MLP neurons of a small language model. Each row is named by its layer, matrix (up: input weights) and neuron, and shows model dimensions 0-191. Each number is 128 + 32 x the weight over its row's rms, rounded and kept within 0 to 255. Numbers have three digits each.
Before each neuron's rows, "fires on" lists the tokens most often at its 100 highest values on Wikipedia text that the model never trained on. A number after a token or word is its count.

fires on: "av" 20, "vi" 20, "v" 20, "au" 8, "ep" 6
L12.up205:141130147109115151179130090065116148121176161190138124118172144134113119142143171100115159148139148104129125078108182123095127143162102090129120078113191155119131118122088152134163121111171145130180175137094084109154138177097163185119105121121150128118153137164120113092143164132104058119108149124093077056118100106147142095151102087084137112196126102108106176133132119116117177170136131113153155108091113094106140157083141077154136111147188122053179163135147151141055088131068087115174047116087204084176102131105162122207167093138113119170174118128143185135127137124058075148

fires on: "le" 50, "af" 15, "on " 7, "per" 7, "al" 6
L9.up64:111119131114103053147137143175094150093137132167153162115151116151161130108142123128206141104105146140175146160126151093160140115092168165139078144143147137069104089046106125078076126146093115128137145094098125148052131102116117119128142190173133112085081115147168210131080088116086120079115108123124089106116097123166121144121138081122138117157120118153072109097129152123180065164200130196173119153144140107113143156121069148208074134110122108099091093167152157187132051144127109120111170155143152146157082097101136108145173144128111137135143094179116150135091200066121182116

fires on: "y" 52, "it" 19, "id" 5
L8.up444:105126127068124156089131163127104175094108145107170083126139163227129121134082194086074138116179100127164142070167132112078183110123156085200096077129090125114160108113134114201175119144121124189097149118076110149114124164163150183070147104093107157116164079168107122156143122097117121152190162121117147091081109104131102148149196127154141086125096098104122194083076170158175114093127063090127173172125154106154180157043121117098131129119125113124135132119116112143145116112124144092195134118138102125124118144098085184101121128133146127107136214123143163117100088138122120114

fires on: "af" 26, "al" 13, "ur" 11, "ad" 7, "ou" 6
L10.up473:112064113115141136136159123153105126079121142178144134107127173148172099143156171157121193157133099165174098150140140104125163109111080151122086099094122156068234091092126077153110150127162101126123158082075144149109187097150149102081156134106142096078158135131123165142127105126143110115186124135120132148143105111171154154137132086135049075113120147137098144104119106085168142168133092072123105176202108142115143175076156089210123100114107115156175079124185118128099123163197127136112096109069180108068103114131121126190177090130080132122189148151132129058133136121125092132

fires on: "im" 48, "sur" 6, "eng" 5, "most " 5, "trans" 5, "ur" 5
L14.up252:071155171168131155155148099157121105144117117113135097127167075131118122093192120133151155100144137150121123110111128062140091152054169087098121172105117173141145154111149135113138174145106103092135147042122101157140078096155075159150207090062138086086124129084182173120140089121108112130123119119188119114104080136106104131095129141140102142150135136117109170122163119144098094114118176149158107154169111140156092134086119150179188109110142080124087151164104175111127096109064150117105171096087156044166124134143169155117162151134154162125218164088140112119215146174175112067

fires on: "e" 63, "ate" 5, "one" 4
L16.up301:114102111164067132119119124111163155164156139153142107137121133037151151177126135149192092122097147185147120135081121066095083154138144161081105135139135109167144146135172167104125131110140198125125139120150111200105116131112148107185092145144106118088155078103150132124172073090142160111081147137199107108135088108109081196126134144142119091087145102107180097135096112194144090146198125178140171137118098167105096130154110162204188104095086152086135109125059132127142147138119144178120161055123143067066106082182112156147103116149149140136126156108084141101156158170087157093

fires on: "po" 31, "ati" 15, "gen" 8, "eric" 6, "atic" 5, "ire" 5
L2.up129:162151104127145082139124114181076121174130100173143110122075097089119128120124140123140164082094110000139118137079116153129148141109093131091122155133096145081117149136100156128119198134120165108134112191099161149098126110124157129105120093102162148114120129151075120163104144185139161108109088111181113152099107166178138093138098096199125076190123076134133123184000137106131121146163172083158124126090081149137071131097132133132113127192130147123141090158144116152148114094131168159120150118081145126161065148143184101114141127149172151192060102150165139158101131128156169133

fires on: "c" 13, "r" 12, "tr" 12, "li" 11, "b" 6, "ar" 6
L9.up195:187106161201119155146143097098145177096159179111142150101108125172113174122093121166123150119117137168130109132073188137120171109135155161128112062158154108197162125063100099163104117088141092151121132176107057114132117128114074134157125155091153110087124129093169089104091081088099125175089091135155120178159127131144046092104155075131125094150183123130137139100202181086078110103127148068117136148198117151132174050149170154134076097101118130098080195142139161129132152121127131126124043187117132147109158125088137163112154075131121104145117125107122147105130127111144155163

fires on: "T" 72, "at" 4, "K" 4, "A" 4
L15.up406:151141145139219088090142127173196111119095139140138142142215166125152177051118137166142147144125099064094144133100104135119127123116106121101108087142157164076115138166097122121100139111125153099126153135129167119146172051124102135140144080072179141085162147127091110118097141085142169131111181180124136191093163090115155047146144139198110150120076141115164164129147136133118153099163117190127138108141119139109114152090114162121134148178072144091134112147093127165093126128082099092097103106107111067182131093090134199121041136143114172137173148142113089126163210151114106132

fires on: "e" 50, "o" 13, "p" 8, "he" 5, "an" 4, "pe" 4
L16.up490:146157133153070138135162129141150145100183194107142128147137158050148080151151159168138101132126162121113156099153127135109105137133135186097125189098080138141140151137184204109182102089145099076129111097138218184153134135117095147175089127073102141104145073148174064115160121130082176088098126146111130074109099110167117126102169147124129118161127104149108208128087164155044123123106149034146140091130120144106120123107086167136124082071120157112153090171064143199194149146160111160109153082131151086139163089119084093156102100121114147120137124132129131117099134114117128115

fires on: "ed" 23, "es" 17, "est" 12, "is" 11, "art" 6
L6.up243:136124126139123191210062068097126169172164142084082116132084170141110147130177132112192144159117116127128106084166099081141115122130144127109121130089120111093096111097111097143159146126190099150072109142034099115142152133111074105144135117169078209132123150164176094112097151107156080076138117167113075084137173102086167145176119107104124122131104158076134126116078128105172121137143126115146055117145116173136178158161094127107102107084086094152096144165150181108132185112121160108091140146113187133157177171113148136131144071128153139148198118174127143173116155178094154171

fires on: "re" 18, "r" 14, "ol" 10, "ri" 8, "u" 7, "ar" 7
L10.up572:137124115101183197104135120150082141082131110164101068105133145152118136155123137135128163115090076125143122134154166106063147153123100155138119116164150151140130130110106148188115137146069083099071194092098118180105082129148098117145156119112141133174123137094146109128140090075091170140110137158135149121090109116127085172120191100155107088065146094174125124091160159207081222083204176097119159129147124114105105085068117136177196090131148101087120181113174063150135117125058114098108107185098123154130160103130071139108159119127110140199158136139129161119149132132160121081

fires on: "on" 17, "ed" 11, "r" 9, "af" 9, "and" 6, "ok" 5
L12.up182:119124144146150160173105145146195147119120182094192128170147064128128100079123114136062158129136125168111175139132130165105090141161115076150135113144161164118157092076092190187157103117090143198141108111170159167091088059121114153155091103098156174126143141131122114129081167106064150175082151105113149121099135095171134202105146093141144150106121118074176111097100134086125177183108124118157122123177108105071116082136120141149075117170144151135165063176127105047104159174113086117093125142138145125133084147127174147161055140124120161125097158147165072118103136131148072106

fires on: "and " 88, ")" 7
L10.up583:049075101124184102136122126073114055143143160115157061131175136100065170105080147077161185141119138118142152143145112146137135106131128122082106138125225128134059154134104181113112156103137127102164074181104215131141152174130160101170089193108150125132122175124139117093177152122080145095188136124144125107112099128108177207147130128084166134133087103148130105103153164167109159161136121146157123160180107142151136133101152131143110115138152163088058130139129151174098105089139096120033117094168084116114129105110140165135128106170093113167171101124171088127093130122092104108

fires on: "di" 40, "er" 13, "Di" 12, "ad" 11, "Ad" 6, "gr" 4
L16.up592:126113142186156144123067170151138161122097140128112126144156085113069088090125160113112152162127097110163144103186189115143116123129104127121098106140122152114076119125088131072140167147154113132068114020109168102131159068134155129087085180188155109140093109110069180174115142136088122109180111057189097145102097087113107132165128177136134155158096140112171109123154127134147128122160118109157187153120107122161183105129156125163145235123093087133156122120149113151079094142132124057114080075065105130186173113105123176145119134117135126200115128184088117119121074131136133126

fires on: "un" 18, "ur" 11, "pur" 9, "dis" 6, "sur" 5, "as" 5
L10.up20:081130175130187166143099161157197120129129102101194087123149073151117154098212094103133109115133112114133120102104149080157121128108091089111106115155134082148154149137180140122125126123140090084164160113108135149118198067134142175160133161089153148142199134132185176156159131136123090148129105157130129143115088162152172102136125127118053121139164124136134170063170080167133137064137155054119121171121136099140194168055099160144108148116102138140094132105095151151089134130114138065068120070082143127107123178117138120110076122074079145155107170144159140115107188138063094080

fires on: "or" 15, "ol" 14, "op" 14, "re" 7, "it" 6, "el" 4
L15.up8:157103097116161170107133119125142139139127114127164066113141161088080165079104172145087104161123103127171100077152149178077110104123097132098152069112105165151049166139152101178170104157171079202115134142128177187084121115134152129072101087122070129116128149111144180096145142117119159147122108149113149121101125073129139192084123101163144132119157151111135147177084138160154173132154160151122120118095172125123178163106165059166165151083089133072117166130131057184130117086095168104075102139062148078172107102090100146088157130111115119157146106154116155226109143134147133108

fires on: "an" 41, "en" 29, "el" 9, "or" 9, "An" 4
L16.up596:051114115139074097116176139086118133107106096138132119132180144164126123136140127216124165112134076116133157099143172079127153163134133115147129183120219094090157161069116105036119082135172156093152085152125161162125093135148109152142127128120131122100165111194100162147139092100114144141077114110139128051116139131122113137092123113158119061092145154133172165149139136177118131145110126182082118150083113150110101168138125149138164180131115120177138176159122086152154165105206124135121081180154103120157130109113152095100062126089129137172043126131114177163063170108068092136

fires on: "ed " 23, "and " 12, "ated " 7, "-" 6, "(" 6, "ty" 5
L10.up712:084144107096092132107097189129113151104107165122186123139156165176140088133115116116119138134103073102113167153131078147085106104164157154095105107137210093159115095079112167128135125120104136140160190154135161098065103172176165106119137192099148168082127182096119156135128130063115093120217147088177104116056113145082137186136052121085130203084104133202132144102143090159112074161109086105164112137099138098122170160142131093145125131139134176089129129114112144133148119166113106084125159119147102090139211107136193085146123093136079150092112108147172104149148149114162137122

fires on: "ac" 38, "of " 17, "-" 4
L7.up686:133117111140119163166203122115181096111159144134119106133122127138116146135091137140112193177202146085107147109147149116126129080079069134132151120192192134110109114118095106153166153065105106119113210141161141156093129096108117147113141116099109176145125201131119118168155111156138093159132161174122130115100105086154153050133047091171119103155174175075162072162099206159107116138153163119139141117102171077133061196104089124130062089134092127146141121107116117116080153127113113179134165112123138126135076070087116146134147110132081170125141144179118111057147153116159135075

fires on: "and " 46, ", " 11, "y" 5, "del" 4, ") " 4
L4.up461:137054172091127146146054195158139076163134117091148118131150078072048163152159155107198099116143190182095131104114098192142138121135176114056095129133134104170135125176150136157096145169175110061167138159142081078143092151160103102141112088129117149161142122134143108071156117130128141078154113130105106109107088110108146096104090079154148096076183165145160104133169175136083089106138173163145146131174098112128105145164135157155101097126089139116111172154172122157127151146129133112066129077156148107115120130157186152140104092117138116194128110111167154137098190093061104103

fires on: "St" 57, "ab" 25, "each " 7, "lim" 5
L12.up143:135076112124132159135178118129101112125180101089078094134212149155123103147130107112146134187120106180118181077111098103118109113134173141148131113128104122086082069098146123095159164177100120109081120128147107092137128129098132175151150083128095203125153082193054186192151110113132110163067154113132124133127189162138074107177141164153156098151135147107136099049125099161159179122079157121145189153189137162129078116121109109051148102094186163137135119139109111121116173109132148148095102072139118135156099127174141185094145093105071112076174107117090149167158110152129122130

fires on: "-" 25, "oh" 7, "memb" 7, "si" 6, "South " 6
L3.up731:128087136103146077174103094076152112102175167097123138169166124148109165068134161148136088139144153108200144109110159147122132155092073113127106076176147166139147110123146152106149119039146176136073092085146116107103150097133129103120129091084112166087100111158105125086129119138158096164113126216149091170121115118131144101167042104105203092200149128099129119172097120154131119122158143073094181129148137117164168137164085094135182169126152115124139129177081185131075141145163127151109156097115124128100090111104125126173141141120173153198053161124174162072140129084132101091

fires on: "W" 17, "le" 16, "or " 9, "ard " 8, "le " 6, "el" 6
L9.up521:145116080102163066149152170169122080149111102146143207087178076118136126167170106179147091126152154098118129090113154123125152101138133102109119129106141102108097080114170184135109145206142189196134125101062066116129120167114126131126109131117100123056153163127102185160090105173134153195119107145134106141147161091190076093117097078136116135107139117111170167154155162104175054135087187128143174176102116122101132172082132076122090151070136147182140095141118092194151122091122164146096122141098132120126116128129148123090134127113097079180146090144081179127171155113131082098

fires on: "y" 41, "y " 9
L7.up663:136072097099152156072089144128150138066103122167092128143135138089193149112152133130099094083151094176165156093098076162080113128086075126100138112134175099122127118103100134196146138150181150195102151158152149137043049137098173164188136116107163128150142150125092107170116193122096137176152144141120092089118139125121101186123170161149160137192133117151047195095150143075161149142144083158128156111103116083113135113113075154119130131134123131088150126196102131101090143123063095079131128101145173124153119174147135189105160174112110123140133154116090145113075103108129178167

fires on: "and " 24, "re" 14, "but " 6, "have " 6, "He " 5
L14.up270:051115115139146081089083142091165157143181138122087044168134096143109152099132157091183105100076141136114103141131192105102186156057134136184184144153127078180072132189082161102100191119149079108148105142096141111150150158128188082141064159164168123145095122071131121138168122141206168110146148133169174062161133061166114137128161108116091130149093116137121176124109141134115134142135190115133122128107139127129117095099064184127111094129106132130073130151143167167101108160132130113052164107136095127156123123138136118103170106087122101148142101142074106109145158112176106154

fires on: "f" 28, "av" 19, "er" 7, "el" 6, "an" 6, "em" 5
L14.up301:041190120096099061135155146158119078130123139153162100169179125221093053199086120096123140106146149155100223119137154094126174197133133154066099112119140148142108102041123151101117082142176120153131192157159125137075127103126103144110096151108099163093138142184125142128165071093116144139081120138082158122155171102145116104150099117088125118115150144095138105122153157139118151083120143105136095126085117165119154100089176136117176076145138148170101114147145107088138142151161109069074118138154096144114138121181071117111155114135124170137131083169181133175122175123119121169

fires on: "ac" 27, "— " 9, "an" 8, "An" 8, "Ac" 5
L15.up235:150165139131111118151152141084118150071189087115061104115178076090121127084082150136193156093206149137118154107129118107096084193069134124123129161156157147126128086162098131124081080089094103182148196141137120179145148132169137161149082104149142125159191105089148120142148127137125111151139162124143121074144131163125109071152122134175131111110113119115156086234106146153110115175121144067073117126133100135128156139095111164139081134142127138130181082154126101132138114134043148107184146169096070116088130088069094088152111149088157191132166156101104101102157161105132112185